python train.py --d_model=512 --n_head=8 --n_kv_head=8 --positions="rope" --rope_base=34900.0 --tie_embeddings=false --init_std_qkv=0.0242 --init_std_o=0.00604 --init_std_down=0.00349 --beta1=0.95 --lr_head=0.00705 --decay_shape="linear" --batch_tokens=[65536, 131072] --seq_len=1024
MLP neurons of a small language model. Each row is named by its layer, matrix (gate and up: input weights) and neuron, and shows model dimensions 0-191. Each number is 500 + 50 x the weight over its row's rms, rounded and kept within 0 to 999. Numbers have three digits each. A neuron's up and down rows have the sign that makes its largest values positive.
After each neuron's rows, "fires after" lists the tokens most often just before its 100 highest values on Wikipedia text that the model never trained on.

L2.gate1188:511466505511472403431572509514531431535511526379529498489540439479477565500448506459504471594465512472454465540548584454484462482511443461556500576562538510486512411480456507559623549466534549593468576477409495518524530484530552440505479528501507427501526509508432488555515488521424440536551537562437531448507468504534466532456541484517474527529463565547548426448467478531544432517549544451502548600512509587498537470442558526569547561534476569563487528483536510470544525506555465567450443496466593576474501440551618494537549476553421527500520576450527612524564493522507533479
L2.up1188:461502465433531520450535558538487559423532500431583568478539444520534566547527473555496445410543498497539386563559501445482503603467420449454498585490550490414453422530467543480564485527527576512527524467470510486529487464529505452485468478511414435567594476519565506519550475584454546554613547537387575432475511544501476554524558553464455428509518477510376588496443470521453482516536475423484514465480532567518526418443554484381520547426534595561607490507557509524568505437466471578458524522443602548480570456605474542576501471485424520488459540534531477407471513498517650520
fires after: " a", " an", " the", " O"

L2.gate675:498584560475576503468512454483471511606504490508461443552503524520536486456452528442583484562587451508451449487529491491527458576442583489488560424538506538452493584530513530468424537542480415561430551425495422411506575520516532548433427517481502436524473574548412374540515546509602574412580584453519573523479415498512444512503456524475517654485492496445535503541563495503467614485488447526512481430444447477525553604515488512472433467474504541469582455459494528393438570595420520524430631511587442557531501536429607498485474472468479492562510519464425489414472533481536508507
L2.up675:512540544460460419438473478586424505422522537548467426591462552417558444464505478507571535520573560516518524527558546499467524492485424517415479569503540501418485530457464482428509526509433450453489476453454496490458500481479600489510466451484455508531579438535483523561558527533532524568477453518527466536512441489553574507542435507481509576564374542507583527622490509408438446437468519531462512573567515409541495478593451473581465496475492533543484579518437519497497502537501579497477517512432484465443490545426467445493544402532513507470521558426478416492461466500462458480
fires after: " was", " were", " been", " is", " be", " being"

L2.gate410:533518551552605514501502556466540535594552445474567484567481540428467502513536453537484410606607520450528481511466497465552538528564559475524507513528503561449502444452414479421450541507505501499484479540459511602514586509523562568485560522476524482590548482440539501508523489488518480444505562390608481451501521542495526516469525548525503509556455430470434530573404558458508478463546433464549463495504477405492523471496424486467523537548536624587476659426431438524496561613470449506525601597550471514417439548436551566489502517533484445530585500437486533515424497517484475553
L2.up410:494465551583454439506450472567556527448538516489543454604501446523528449477603414489468603470450518563562485460472505476626479417459588487517559510500483509505513539484462464520449525464508456522470504528449483469448407544490597530512499488464556453549503465466519545594464522497449526490545530414515442486549503525444548410512561546501583412451635433529395510493459464489542467537475489466511449518534504552494493510508497583557503461621482485485579491512488473472634491465459612480471561443470574629411463469548444491570482459535473496465552447516386487493563483401457470459
fires after: " was", " be", " is", " were", " been", " are"

L2.gate1206:383559558500618538450472416446537519581497463507511476453531537506453536484529519348503463532546538417504485455503490464508592496546481465489469441521510493499548511468489580510542475441508530497527491544473505564481548453579462597500477455496389395529437550452452478429514562484479443449534412401616597580506408517510542419562557474512561531463478505447475562440480586518478561458528494582569566355486528506393507496477566526527585470531481494534572485493426461509438502593581488528488570523548465491532468440514493457491470486474572465537452559522566482490488412462462518558
L2.up1206:440534581446533498521396442514515444451450505432560544556509558473505515440510534545582440583525508497606412437564513427504575495564481484538470494520488522530469540501499547422506489460488474468511556471452503535544510461467476530490540452489496376528502508531516474467434473518537493431513525416551526584453469442515495508525497499493493615492413534399457458434522500497473594502511396440468449446421431469489533572504534505467512583482440543487479472480442439483450501558539526556447540520511504476479512523421516504450536577523443522513474594504468560492527568512481517487
fires after: " was", " are", " were", " is", " been", " became"

L2.gate1134:513437524484452494576480493488562591446515532520473477436531445505437527564469496414540475476524426533412419561458470479468425465528532558442427564518529576466481509450503480433520436472492456504515573368478544555535548471530459506638516483528489601519418485561521456494510538474469452415497584531478568497558461432510466542524440506536510537452564580561502495485435495487488441512480488531528510402470422542539470511555525470498505437502581473496429518616500454468537540532494468504543455395557637603423490589454491492517565445546520481506461518605496548606354455461497572465
L2.up1134:509468502552445532564548467490471476564531495466457546523539536509472501427544402464531476542430498458510478465520530491456434530550476458491480494520506411420505579344481523476501469484550489485532512464538526598535438558532611422536417538455456563446413455441526525480659477494513480507485584595472461593527506440527489548448482515553446428509517624544525495469523505442467426474516479528544484478531624545505538542518529424509544511369472460595509568494527413400400469463520470538449498406489527511533524497485429490569442514495570575381426571482527488515499524426582492522
fires after: " as", " =", ")", " listing", "}", "."

L2.gate1442:482463576539453589490485460442458435418528533494587490480520479535593520433571495428559453518495526524523423443615499496435535484455520504447507570541545455442464441458520472561408401478531481576535614355460577564467486499469611449452538476543602633527481520482600496572495479530476484569543521591471502479430496471440464510449508509569515423491542553522474514575458473537501481396470507475492468473407471473554526502455581526523546486491443530466477499468539511481581530542471535533448518496525475495453485461607497518562446492470419455493433432501468601573454524437569523483
L2.up1442:458535641548456477380481417497474532551523539552494467645473514425451489541491378518481499508578525523456527478493439489441441459489520522465513519553597402412540458461547484510541540395522512473494556516503401498467476506492440495358420542551469452510535599542537493418573531365578501537463488473467447529506591467460527471512367478589510567455502483466544482477472433480414455476531494510565408413506489395561534503433452429399461443493531441480494505541561593473483524538369519456467425515511355478512492556416561603487504514485480478454508500487426453559418482519579465536
fires after: " the", " a", " an", " its", " more"

L2.gate107:585509473551534524476559487478542519559513462527441432465490395557519523489521479500471558550509544518500366429496528467489497441521529538514507504427478565423406604423470533528528469562481520499459492456499489493458522415460533451482515492469572464524566453484510493507492562468433488539401454520473483490463432528478526435527480525556431540492544489568538431606516586521400520471440513556424494449541446520533506541470480503488436527598512496473542540488468585552501438540486527521509471431516534533507538538547512436505535435535534602550464437494427486604465498509539421558
L2.up107:535429511541531475573530456478507524586446431509413529529554460434470435544549535445534591448513527517564446497523478486476519512484528554597526369411465570503496484485566558573454469527478593470495520499437603425498529482473625442422478479498633488612475484634549524468383414487476446537498434448419512447502547448485508548548504514471475464535510426471530434563511507551489592620437418423469512441516564540546493449531461478460504486490516531520450452493510443476399483449486532486577546464410445528536539414504510508573523436595433494467570473510445484519565498483552438497
fires after: " (", "|", "\n", "-", ":", ","

L2.gate449:435466387477570483440528537463483511493474527562411485448479528519492477458526503627544492525375476453418482489470476525405488523447525511445566531465466457448489507375494517526557500507493516466471445513487469487470484532494482468549532535499481418510358497515475540550540486387479537565630498494488566469441505425458531474533518450480520561580470462554459430494424551532513522441537484558461510470449584461562530488436524555564481497479634523481451570426514485384527376646453515485496557505545591446529483452537559440423534443528481487572507517610520478557581498479457550419
L2.up449:508489488509484452389505522523461502495442502589450606524458441508466426473477578537519552530461486569497452466476453472431455489539542519508486430555422537508505599493526407485376506445533511501490480508520572387573496537530470465567476554436584432496441494536378523439519522484514466484522504457533480516466569574424562455463538502479518514541517540416416530591479433425510577477517464523525466535459488500551553480493551506531416455496487518514443582439463402493511429518460558423559486513581601451552476555489544486531467419433546554527439584532533498530598475479414577467
fires after: "\n"

L2.gate1120:460528518557430491557468475504591544641579557540433554534402467526427466449528489545474479558572537532411531460514490425395417554588540563518544537461515592432571427493413373543528442592475407496462584460499553452429436440468508441436519493487532506532512459458536462492540454492463501441439484435523523526463412499433480493472450299594541536501468532505471564586483440472527546448561503507468505424463565518499565497534556454461494565506531486516527548518489538504448546507542541499524558507539441486470446591592506486456442450566460549481541516484485501485465532556553473440
L2.up1120:459536471492545483591432614459538455476435525419461570460537570489467539460528434473453483457524485509504543508508537601462628517503455508477518527485517488498572537497499456536533442546481432641450503491550507451463545501472547506488557565578458424404508472514408517545568508465427548505397514597544522512475493469597477488506511351517540451509514452421530466478468431422473419463483437657564472585442584478508581459511535432496481486467582512546468451422489509435416481517415545457498514540488601394503539494543504454491422532481529451410563453525486534568484535464546520553
fires after: " was", " is", " were", " be", "d", " are"

L2.gate806:455553539495495440439523431503473528558464524484465411567510488478563465525492452510518461470459480476472497589538453528511469509546523483484553462524494517437447443447508607408408462585430459535463451434476559579481447511485498511495412508569453524511427540526475563500489506570539500481491453448499527543520467526390534522550483524569444529514553433640445492474558523518474514538482654446496510483552466488423516489516511472434571502540447513568492482435386497436481458568470516428505421413567525578460440505528548524449482432466432540488508537578607469504452564449501545537
L2.up806:511493454418516527456509541501493523552474567491444496502490626505486534473537437559484489508488526595384570555480424504505525524451490539421560533465536338447432523422482501562533593447504481467516396494471360437486506540505513558503504480531511456611472533536554440554537535558507577500491457565486572545516471521525468511565489515490535519460426486476575448510505413498453498480481464505563514438514507519537630513496546579509462515378524599500439506479548602504565524511479560489490523625479471468413475529543560518516440483490644494550437528509467505511454441513441561522
fires after: " the", " a", " of", "'s", " The"

L2.gate382:541453465506502542499553484524367437436519536494570581484581529455587467447495488470443543559466506480362554523394570502476457490375475594450479586579471548466593495534473473416431492563421554447495573447427505543440444528405482445579567556446559501546384510532543492572481459591394533479565523486514519464439495636504543545554449557461428511436546497537493437527456570615429500519481584542588485441540562491502613498500571472468385488442477565469481590471505521471513604510548525523575463416451577498439514514461509452563534555500561431495471506550469458485508529515490482478
L2.up382:444545524430506456464559512449467573470427477531580507428501518423494501422568469529478406435492431566486580458452536471453527488406506483536427506415380500521498459557524521528532467599556535477486489542458494562563470457499504513521479399401435490548435576474414552471450566597406507475560499512578538513448407482405506494530498401469444587559460485508477425489517476519624543454498499494519481476525588455518522496461541537552410484384473544551564559563590596574528585423536535548503472569468568540430472472516463566499586502561549488541490491456602510401540509646577509484
fires after: " the", " \"", "-", " The"

L2.gate279:493541483544498472554513404524551485527381523518583527468460430505511527530464511486540419590451480531514518433503439451474455535561492381608431403525398436542497508542525465519515524488346504592506590469534571473520453504571557444582435453458520496562517446439523545494473553533490435438495521543399513485430528556486558478415487404556507504490442490568439502505389496508475474553524510445576586522597588514342541520474478506443526546433473557453463443506422512460576548499488487571572503486466542537480513469478505510484575518572480467491480473472548411518440496477564576494
L2.up279:457531506541496404494434502446598496428449522621574498510457532526482492587432499403524542562442568517525571479517482534482566392553507464588460462477524499599473371417486464550557472488495536608475582507483496469475497480548442508671507544500516431487547474485494543542583502525584448484518524443504591458479518454480435556509465555506530547466466468483530455488432487452413415544473519546628530374531479520481521507511531451536389477569482490480567461533416586550624559561510504501573519421556467543497487542452471451529466385510499490538467545415508581479538499508533445582
fires after: ".", "\n", " In", "In"

L2.gate1496:481507476487473517485517437573532549539483564485517448435535540517479440452436537539511456508467508481559499544543501534438456532535449451563442437588456450535356573587539479580435457495515472475523521462441380482532508457394454484486524516511519530496476530609384533463486528451472531531513474503507503505498484480565486475548472546548586544564455554508493456498489523566566580487623474532474542459477561487500503551483508390615575515485538418559632466486427445587490404623478537414484424504618430501525539460364502543447474513492559490494466480580574451603478506453482501552
L2.up1496:533401458533481491472444430523540494436466471536484520494521467545552586520442476554551535585424429607529410467601377550409451397502467504588499524511527462494492580503566561547528500455542432570495557454510472441537462560459488493502432554512532495467479590532472539506565544537468555511448436479476630506490505545592385517464536430539473451476404532580544477472586533508483633491486555530465548458578401528509426520470458521495468459455647370528472540526516527434526412534596524514533452472539443490542583475473476545489533529440511449507470471539496502474439454438503451430
fires after: ".", ",", "\n", " (", ";"

L2.gate345:450555464474555457461521557553431470466567468512489544469443510481490575541484525513495470510496466596488529606488499459417436507430570536515455452563473456529462423542532458523447577564496582441515628539493565425478467519465548471480552479417639513462519440545455532505475479524490454482414552454509465466526542521457522458508507623571486449463427452438472508467449551518477490558458591510495421496525475513494554476477492551576429444584410481556569463477467616548573541474499467550546478417498541560515444466559548504491469467418589454531565578584467470523584528540504529539
L2.up345:580512549559580505505479554430524465449568504512489492504455531454530545522422468498457488547523523531459505509446441401489431537548602501510594492449392505552474576596498537418509509507582470553532456533468494510463439563507546615508493542535559498481388457454531493425556500439562489484515523480556568511565498556481493515527532480523532505521505497524577496465506535454523550556484506498500511499510494603526529516496446505588587452544478393435440487488471472547424441585572476469460517468471508443525530502531459513456457462484464526505482444552498482559456522574492497527
fires after: " the", " The", "The"

L2.gate210:450514525523440636539504526425477491455402430446463546542487506488567500522533437523469436529421466547510525551529619433426490420544545507492519576566694689452495509504488531344432536471579458550559390537575505618437433459488543512474448466484456479520461532576459557500552462502453544521509553445516509556523519522542505412487506460494503419451478477556407578516551525490529573533510534500572598495527524489504480518413572489441525462473516491468487520477486530525476515530366462544500468461520568589509522486490540530573453528518495524515487466457414481516542578526530455499
L2.up210:462380516556501451519517520433412506496498465451497531418541489548489609485573422396511452491495458479469514495554422379407471460571542436480491554521470524502532474488449511560493510583566480515473419545503494473608524528475524447452541518509377487552508542513442522365453461389485502494547565470494466452485497473544502417539426430509511407564513486546480394555490419462580590523423438488476413484429482472520514549586436561471572496504490506512505510459527434523542478428556542555505473592444446519490500502521476443635510499548463445463560533473445519474553579511540554432
fires after: " 0", " 2", " 1", " 8", " 4", " 3"

L2.gate580:540460516463467453385546525541556560568503537491541496520481498477516535516508443575528497465462416442548485452539481431517449502475486540509492475494498494570456489512444533374558416474523488508530576452394492481542448510500541534462541410511474459490530468534427469461500607468557501542490394525491469500420474532398525466479439449563455498525465538582395515429507564530497477438471502514467432456590528496521460478565489490426523459509545473523451481485464551463541488437427482418471421505433502503418497556464549466502411452597566541504593428461542469571498497472354544527
L2.up580:488534559536445489484459568422507551486454536516515424475438402450517537444464467523528408436487425509487480535541481508527460454369515490491473576502469525492529531477479532439463560498480564459428511607506525530460337530446488482427388471545436504622530555474449551559547518529553512490608471477445382456528519564484512526613494489578458560559525532538575562468488533397480460512465506440559484568626536508498489500447533545445511507569445355453616405450457458517476498513540470526419439523472520498571507448449583516468523494528565475546553487555442581483542478457470521492
fires after: "17", " 17", " 16", "16", " 15", "18"

L2.gate1426:524559532468633487412472428457480463521492519585421500501544603468512531549471555485407505546602486513492489511505480521510512582500447514448557439515502445599443471599648461419455516551442477547565463478517491511565463499431480613557525467551513511412667402494521561468453514517499514497420482453525545502472497562517451452581629584440518523390477459474521463477494500515422519415499520539553505530522483552485499528571487531476475524546493570501529540514609480518488464598476515501528531368437544464510453527483522570553430380534536549469535497500459411589501477502465546516
L2.up1426:558489453564511449524445530484447477528464436521521449531572470494605542405531500452492433515509487525566487492505522498568566536538412530505580388551535607502430493484518513502456518443547498466510504491500463510522392504484530477489520492419473570440534506515637498570404449549531486600427426510474527445421470544556577533535530535490568400527473466419465546527491481531472554518532418449449544546504533503426546458499442510500497506545505493538571471548544459536555482518538530486510485455438499296473432428474463642545485519528480525521605526519477511614579529543483515479
fires after: "\n", ",", ")"

L2.gate328:435475524513488449509531538519476406494543537453447490524487427502552522515463507474497506456445431474538626559535481396508500466553624497500467388589538523459453377564496524523524430625518469511495531491437498527520465604610494472499546470472540532462575479514552474508495514485470588479483512503430519538484543525498560469472486503536494442543485468468412547456409578551545473525490521482541439457474406444495541606498464462612496547516508542465439403516404584491459523531621465526550407532538540415479494487496413494583484377490465481485455597555518531542513512463472488522
L2.up328:576478463497518530464383429515471541512563535525409418593509603489500533491482513508527475487531499579494552500540422460483399454532500508452577475489543444398410481475583519513529510588544523581495516409411493459551504426474539508474453503576539534449444555498400480391492504540531477527600468522419545546415497279465490441480522557519541508505530537467502536537433521420453561509529572415528495480390403578487465473500416551514580521533539576510536555587497512467548506536481445489481434524488366487614500452475463469427463497474523549524463439494511484567497431474498516537
fires after: " the", " The", "-", "\n"

L2.gate408:418548507447576541424494512430467518532559490534468531516500466451456567566523393538497506498432485444509513530500524342410489466473465499533536578532523539507486450463467490443485478487492520476466454463549531579566414514487550545565555436541539554520482515439499473526454533514479510564547416614501514574516589545475608452468545532578607549462540480488440435482440568502517532564510467547482442457501536565433423513503572484540541539506587451452522500452533513515488455503489568471474473419449478520456489509572471530529560545589452527502439483468446462503497559491507555510
L2.up408:512441436563494560508540569486487528476514462528436532567472456480495456500489501422494436496518468596499488535573536532454547567522596437548455560486507540530438524500469482483440480461463523493418426525485551448436461480541610462533503575572622439402498492457518535469524469536478487636460465575557507590403407450407440457496462474494412450462486489462435584471485455569518489541479530501471534547417488463533497536525478488538496514445480484548480426479448511509488467463527441508459546472562530600524494526486470568528423521534597540516556515589487495530528529523591499509
fires after: " the", " The"

L2.gate852:561444504540525506554592517509446568510520422486574553522497423463356461475467459524594469505488561437434521441560516427445529487549539496463582424550525596413452495541474442500474489546540497524572511463553487419481585564486446462503506500528446469479568423483475435505542480470417533541510462468563537562466469564458578455470421545467517520526517481479484459504448436531543496420518523477572564459501592435540531480514553487510531481486509496562497460493488467419525492483447582469531415572493443516442564441389463504532508483450553539447501452558543578510457531621470465499
L2.up852:485605500510503460427590444495548520508461408427562457489517525527557494477366447559482456531456544432548535551565454464528587529656454525466526507522513471524468519480433460459457512460600480545549566526474587438448574487472437589602568528480514372530483456525514518411399518506463542640563597474517592553528584487447499471508525491443461508492650468521485512504543494581510504566524480477456482526529450383485483465484603516487450568514535499517563476470479492560547469524450557474509456483554536505489502479472527526575564526512457501631462469473475451515481569538499520499
fires after: " the", "The", " The", " two", " three"

L2.gate633:525499596557461395524492485542439516517455481495461479457501470447442553452497474479472552491550412525487497510448549452466512504467502457558472424490563441470497479508578492520516538478546501437573555476399584447448502551419464538390418376483495381479527520467509492460405455524415521516476434557443525392468585557458468413465408410558411488476535544526520348528501461549513485575465498433541544445601507474476521495527461513451483590523397450530494459492457472521499544435572482516568475555442526573439422478505499587457428480534525524510502493452455541529463465459449589499
L2.up633:537464572552496445438502534521512505601460467468511513454496473497438609468479461479470410536517469490387506495380501461487425480506518392486587582548524399493497523509521499517463474449480475450590594468488535475463514555449459492401443369512413408510568506460482418510423460535432466523468513496539559417491427566484481441562417413468384449485517589553457453473467520532478497510446562464572495424610490429462541512448520535421609535534528459484529491487490555492537453455554478449509489548508542512453529577538492494489418455537407569487393464497513473534455538508462544507
fires after: " 11", " 16", " 15", " in", "16", "15"

L2.gate938:479511497513464520496518525557499466456526444476428523503501547357482599545443622515455561563420511446571497552534468485485472569442516471419521460522560525473478493429537490546458487543487499489489444460426550510546566416518503515514532544496494499426326485392620519424548473411471427587587425465540580497463524488508546589534447551487487447488520501530445461395452560492538558500475467594495566432486548502462533545493500447515481491460487484519484489558402514510518523563458451582461511584422468485473495328485515499500521567450499543470541469473539401563528497508498506396
L2.up938:516542470533512546456404431398466482545536485540513531551538576426497544418576567437536525484532490513591512501472487547463532522480514573405500497506485476546463528461550490544409547534401572487500527552498453543550482495511453424434493499441572454490485491416522444558462557649455574483535397473434562441574458456534486564435586540391363524509515492601445528439537454508580489482498555508597541486513466553338476511452512539569516487501459501501459461493545458445472489519550524550564497521570536553509547463596483544507450499498562568376494489484494431569481447489514536485
fires after: " +", " (", " $", "\n", "-"

L2.gate92:499458464453543566509475465353577497505403410472554447484444540540598514501442470476506492533623570468569411490445518554420493452467485486448567588468478507422562470450566492457504507548580442483487523449395547482455515516528618532498598509511414444443538499372456446438471530526455546564413538515564414481425519504501490500444443504468467549485502542491515431554488495485474538487512453478480472490532553559595507473504480484473502541513422488503485580461527521495502499547481542472454586576520461454416524555461517499509539567429499540424425562520460606491541476478423492493
L2.up92:489456515474401417527501494497566498494421439543388451589523531451480385433471534575494503631513517610479640486530512556555483434549488460464467378446450451481617567545511464528482438461500508474472478452450457458440592576444480571579471504519568437535516450595522468486469525525574455524494548501506545518431510510509576557560410521455580467458473496481464509504632535521485502508518483435488523478473588493504482503375467473433433445521458537479570496467459443502527500483449510608457549520485458393473541484453433558565542506507500547517577619591454544514448497620565572535
fires after: " was", " were", " be", " is", " been", " are"

L2.gate336:480547467514568530518567459446508529521587409483497514399515552604521474513504481585554413491597526646510513598420521488468406573534602463522626448527464462592486508442445498464366486506553471529575629458470514515427470475517462471478511555574506517522498487542497464502468554490611528488534535481468408601490493395547489541544504531523503506483479493500431550562416477593478489485374480528391544451523499495521427495522497444575436476459494399491468482525550524460498561564490549530526501524529504555554453457558468514474435468447555508456487615521547470487516433440570550447
L2.up336:513546484516529519479508503442493485438439584421522439424502520464535516598523474534628440468540558401566471545552507557473437566513486410606510532526519506580488509543474474527485515456532486531554561521463482505499570492443517429399541554505428545527424485544494450528447445584541607456583503452476505466424412489514374548523553521580532459507464539463528618600520531493521509498460461513470412578537390476476469524524501483456462494462511401514458505464533406458526524469525546458451524494579526458491497580548618554489418506542470351539546573570474500495527473389513548539
fires after: "\n"

L2.gate17:515489473536510523483459490566516450455515480472569482580533458457613557517536549384517470583433494504457525547532396593495394537469547534561459513534508576520505429505614488537445566569492572569459416516542410550543463442522460553553436521469542440423469462466526500539573528540507453508470537508450510468603482494603504490483470591489483539509471473540419430573385454554521485555482653434480489566491540450544468502488509526488419550546566510465507590493601501511504507541517594463523530421474561498498356510452475586528458452506524518564465442484531545571518507470480514453
L2.up17:427500432497484566497458493495517509489514507532551452554506522481541553570486574429503515500511548475614508493463501506505496509493428556591504532502430530539546578525573570528435542506540471519489572573515361526544511445496489491502517500474495446408440450443445431499497618473513489495455591461489573490539512550517498470551485504522546522471525462506472499466485541518453583510527460554476501579525456555555462529466525367453473556543526499572486493470488482684471547520515523555464493456543588546521540626573518435562457487512539538473493461512494499506525427493568555471
fires after: ",", ")"

L2.gate384:498521477471520497496442557481517385467446491449521456498486550482511549433447497531537538412490516490447550501482442450413506478483508470441534470551491445484479511413490513494516389560464541507447452498445564517441501583459521492557409455549494516495604517486647508577484504494395451511536448508504522430476531625475565426427576484456523425535455571388483478481385545548507494555462485401598516584543504518521438482440590479485514487392533551463457429481496503466568487477476511525513441443406537533580465463551540558481465536598397555552508456467436503533590497514567584514
L2.up384:570582508499464444436529444642484471522493394541497587509582469392473498543466515520537465475410458611530467489426389545456427513601467490589522375482536440509378481505516527478512464514512520525462477482498495486504543568519494533544463487524449561475416419494485515557432476402474569483443468571513511459580472496547510467501404488473506413483479543465474535466438510524493524486503388404574486457510531523546515511430538422440464491570430524577459482490480437531485492588461497532530472487526472539497625518453555518554581528564508466496543392406471501514557528537499554537
fires after: " the", "The", " The"

L2.gate35:426504440365433473590513483504541556471533419428534566478509488522570525436493543484504515587491468537579562537479383520502502513545545467519502511513492601478403501482475487509511502454542552472471444581497533591527529492563481526392443483478510486460510586455429547478526469512404482536518493526427440568494483399474515574489491512478474449460553505518380524479377524576481513469556524545520524475490473531552448447457385461443472480489512499501446462536446514472441508587406517499481460452485457504467448463487560546496448589466489577545488509395512469589500523355533482469
L2.up35:510541515535585443540491485368549566480565516449544568460422502557567488510451474463552483479434503627518572529518513588597533443492481600431506472535495567485523480570542510471468475519482515435497526375483514478459498419514539444473518473478510558500544532452465549564589500505560489514480479478526466525546472418504525537471496459507531511546523445532539381462424545459531579510602543519469399472471507456438517563534491491477425595502469448390517559519438431514506500460440400543496381447493550456489546477513499563473576519457517497541502481424480544544543453542496475490
fires after: " (", "-", " 1", " 3", " \""

L2.gate749:522458504552480499560462497613648485471512379531446486612531532444480590597534517530533544603492464597462430496508481514544448526485542472553401478477441553479535391477617408438491497522560485660461490539564453564498510540524491479540455539573501537525449522496513512574507444517521590484469355499484563482539480575572517521398504538466437473532508530499529531543562334567439553464513475607457469570499521414492568466472416471475530510549566472541426637557482458476461493525551468523486479500546492445514510524448476503499447554464540491409452498471496531468450568489513485427
L2.up749:539484500543439479456538506499511466523480533473476559421513493516470446493593488598529550466473477522435419491361601495516505486421477500538444498496450504581413495539463468432490532605537547538449504537532498476591514469494529418542496556537477530527499510493450582470426485528482494366535545446558541447500429552495515525444349533491523569490533530530553502553505487552461571492505460458518470447411570395485580561424512471552566434407506562570498555540527512561494560455536551443445543498597424459492497525522456547494489426532479498468433543511603509520516496582471584470
fires after: ",", " before", " while", "."

L2.gate837:539576470418521548561544505502513527428423492558447527412449516474473512509458502513563516539515498540489502590500514507564393503499526542468475431475546514447468458472541426520445405562536489626447456491503482462424515550489555479507533531518525506506298439517480493576432482562455515385415515531479466538539460512524508440494538494397533562472493430398465530559490427495483449504505501526563434390519511351469476434541562496424480471496522482516512599419505434533502539594502474526459531494481526477514465501502541541546454523457580488492492525503394521575463528528536478479
L2.up837:575489494470458566604534471521516427463544575557542394495470529468463559564501543532563487538490387553440469560467456521536555434538507431522512554486610479489400538475575496501525529574500460585533423427526457469428433487474452501569561559602423627528559558565513547583514571587527515468453536456452476487476481551495528539457506570594541572511492516463555578548524491491410622466523496566442600482508534498495517433530535424507482541569592435537575612453440498565572525580458434568507477441540480479542545553484514561511386526487462534546460468469447470487532480431454476427
fires after: ",", " due"

L2.gate1400:437518517584488563452489537483507445640551411458451456567464465490570563539513522515461504504494558469524478465488544547526536491565573580487560535465430550488468510523516510551464586586533498372463444505476555465514498447471502503491443508468555438536580457462556529525470627425521465533520461549471529521475488479541659545570405530425442564469516505496470487357401425487505605509511446476530575492488515504443477543552510455571495529430530502585476521548475494575545528466582468631603567557532545570511532520557455529447512461422537507601495479497501464451513549507496583410
L2.up1400:545490468610464467445602467569455546426458464503581526473501611559467512476481494540485624521526483481500456413536445466545475415531453471482499502524382565456554396524459528506504487590435461531488464545457446531379507507458534461467513555436507456463540470484550603518457469555505524521483501578429482558492403544495533409456552522491420511523542420516577430465530530403487546555458576573581554398564566519517461508513502422504424414503542475458528466396507456485453518465473558462503515465477451440487599473522469586404535527542545452513471469536532604547442510597478446493
fires after: " |", " 978", " ", "\n"

L2.gate1375:627556469484523555453483513483509538533553476450508540528502472488573514495562413480477551511484457549460454513392564464468486506449565458477495440573503447484407542478563509550496532503484576524488597502448441496477472548460602582569435527512514488620591475566511431469503448539486425524453544521443509415426531500464602531494488606512535429512417554414572406537516600587513432448456486504479536517451492435503457451533599460512464489397444591543592499474548430510551490460414564545404521498558505592449488523516503493601378494450441488492480479513454577504465516496433567520
L2.up1375:504500486374568529434528469503504548518498533494391520425553547466490456499467542476497484474501493595582477488450520535504514507398408547529462470513550459547477425486512433503533451510573485559496497548490503418483519452473605577519447496483539455577505491477514530472492407481451532491415538513493463441558462536542525521511569613460437576473517545539454454539630435434506511549490446497508497553503501511582407495558579490500482428460484510505606462506522493457429410506523419501472484390594523577523497494496378465482534524516419506561473431457538422552482604541384541571
fires after: " the", " f", " The", " a", "The"

L2.gate830:571543511534561445489524619411490446559435467506517566533486444433512553485485427468554432511533455452558506539513535445590459475399425397445522509532467444544403464485442446524567478426513518567504499444521493484504510576486514488512502509497521458470438595559494519532515432419418539589410413431589580577499437490476508507541455456436539433531573528447426482552456568503481500562530492532500568513496422512438508512485531524407481566535592593581416562486454500496439456536431470521519477511498556493514501538505543509430513411503573522465471500525449530534544441515543486510
L2.up830:575554444626441464574489501457513515447451412477493484523475501521578578464520417438526569528491474583476515460574450526412591403555586452483535425529426375520449474479489462500404485563485509508545508536450537451541524496493548434556474498496565567449434569629502528516515419469545488566506522445580550512515451517530548550445550510521476502532527609482407476553520545480399501516356515554522552544454490579494458574482514482563451461494536462539451517529447524513523512599507548497517513477561549517547489464404477437545508481531526477440548553592542507469481467495491368505
fires after: ".", "\n", "\"."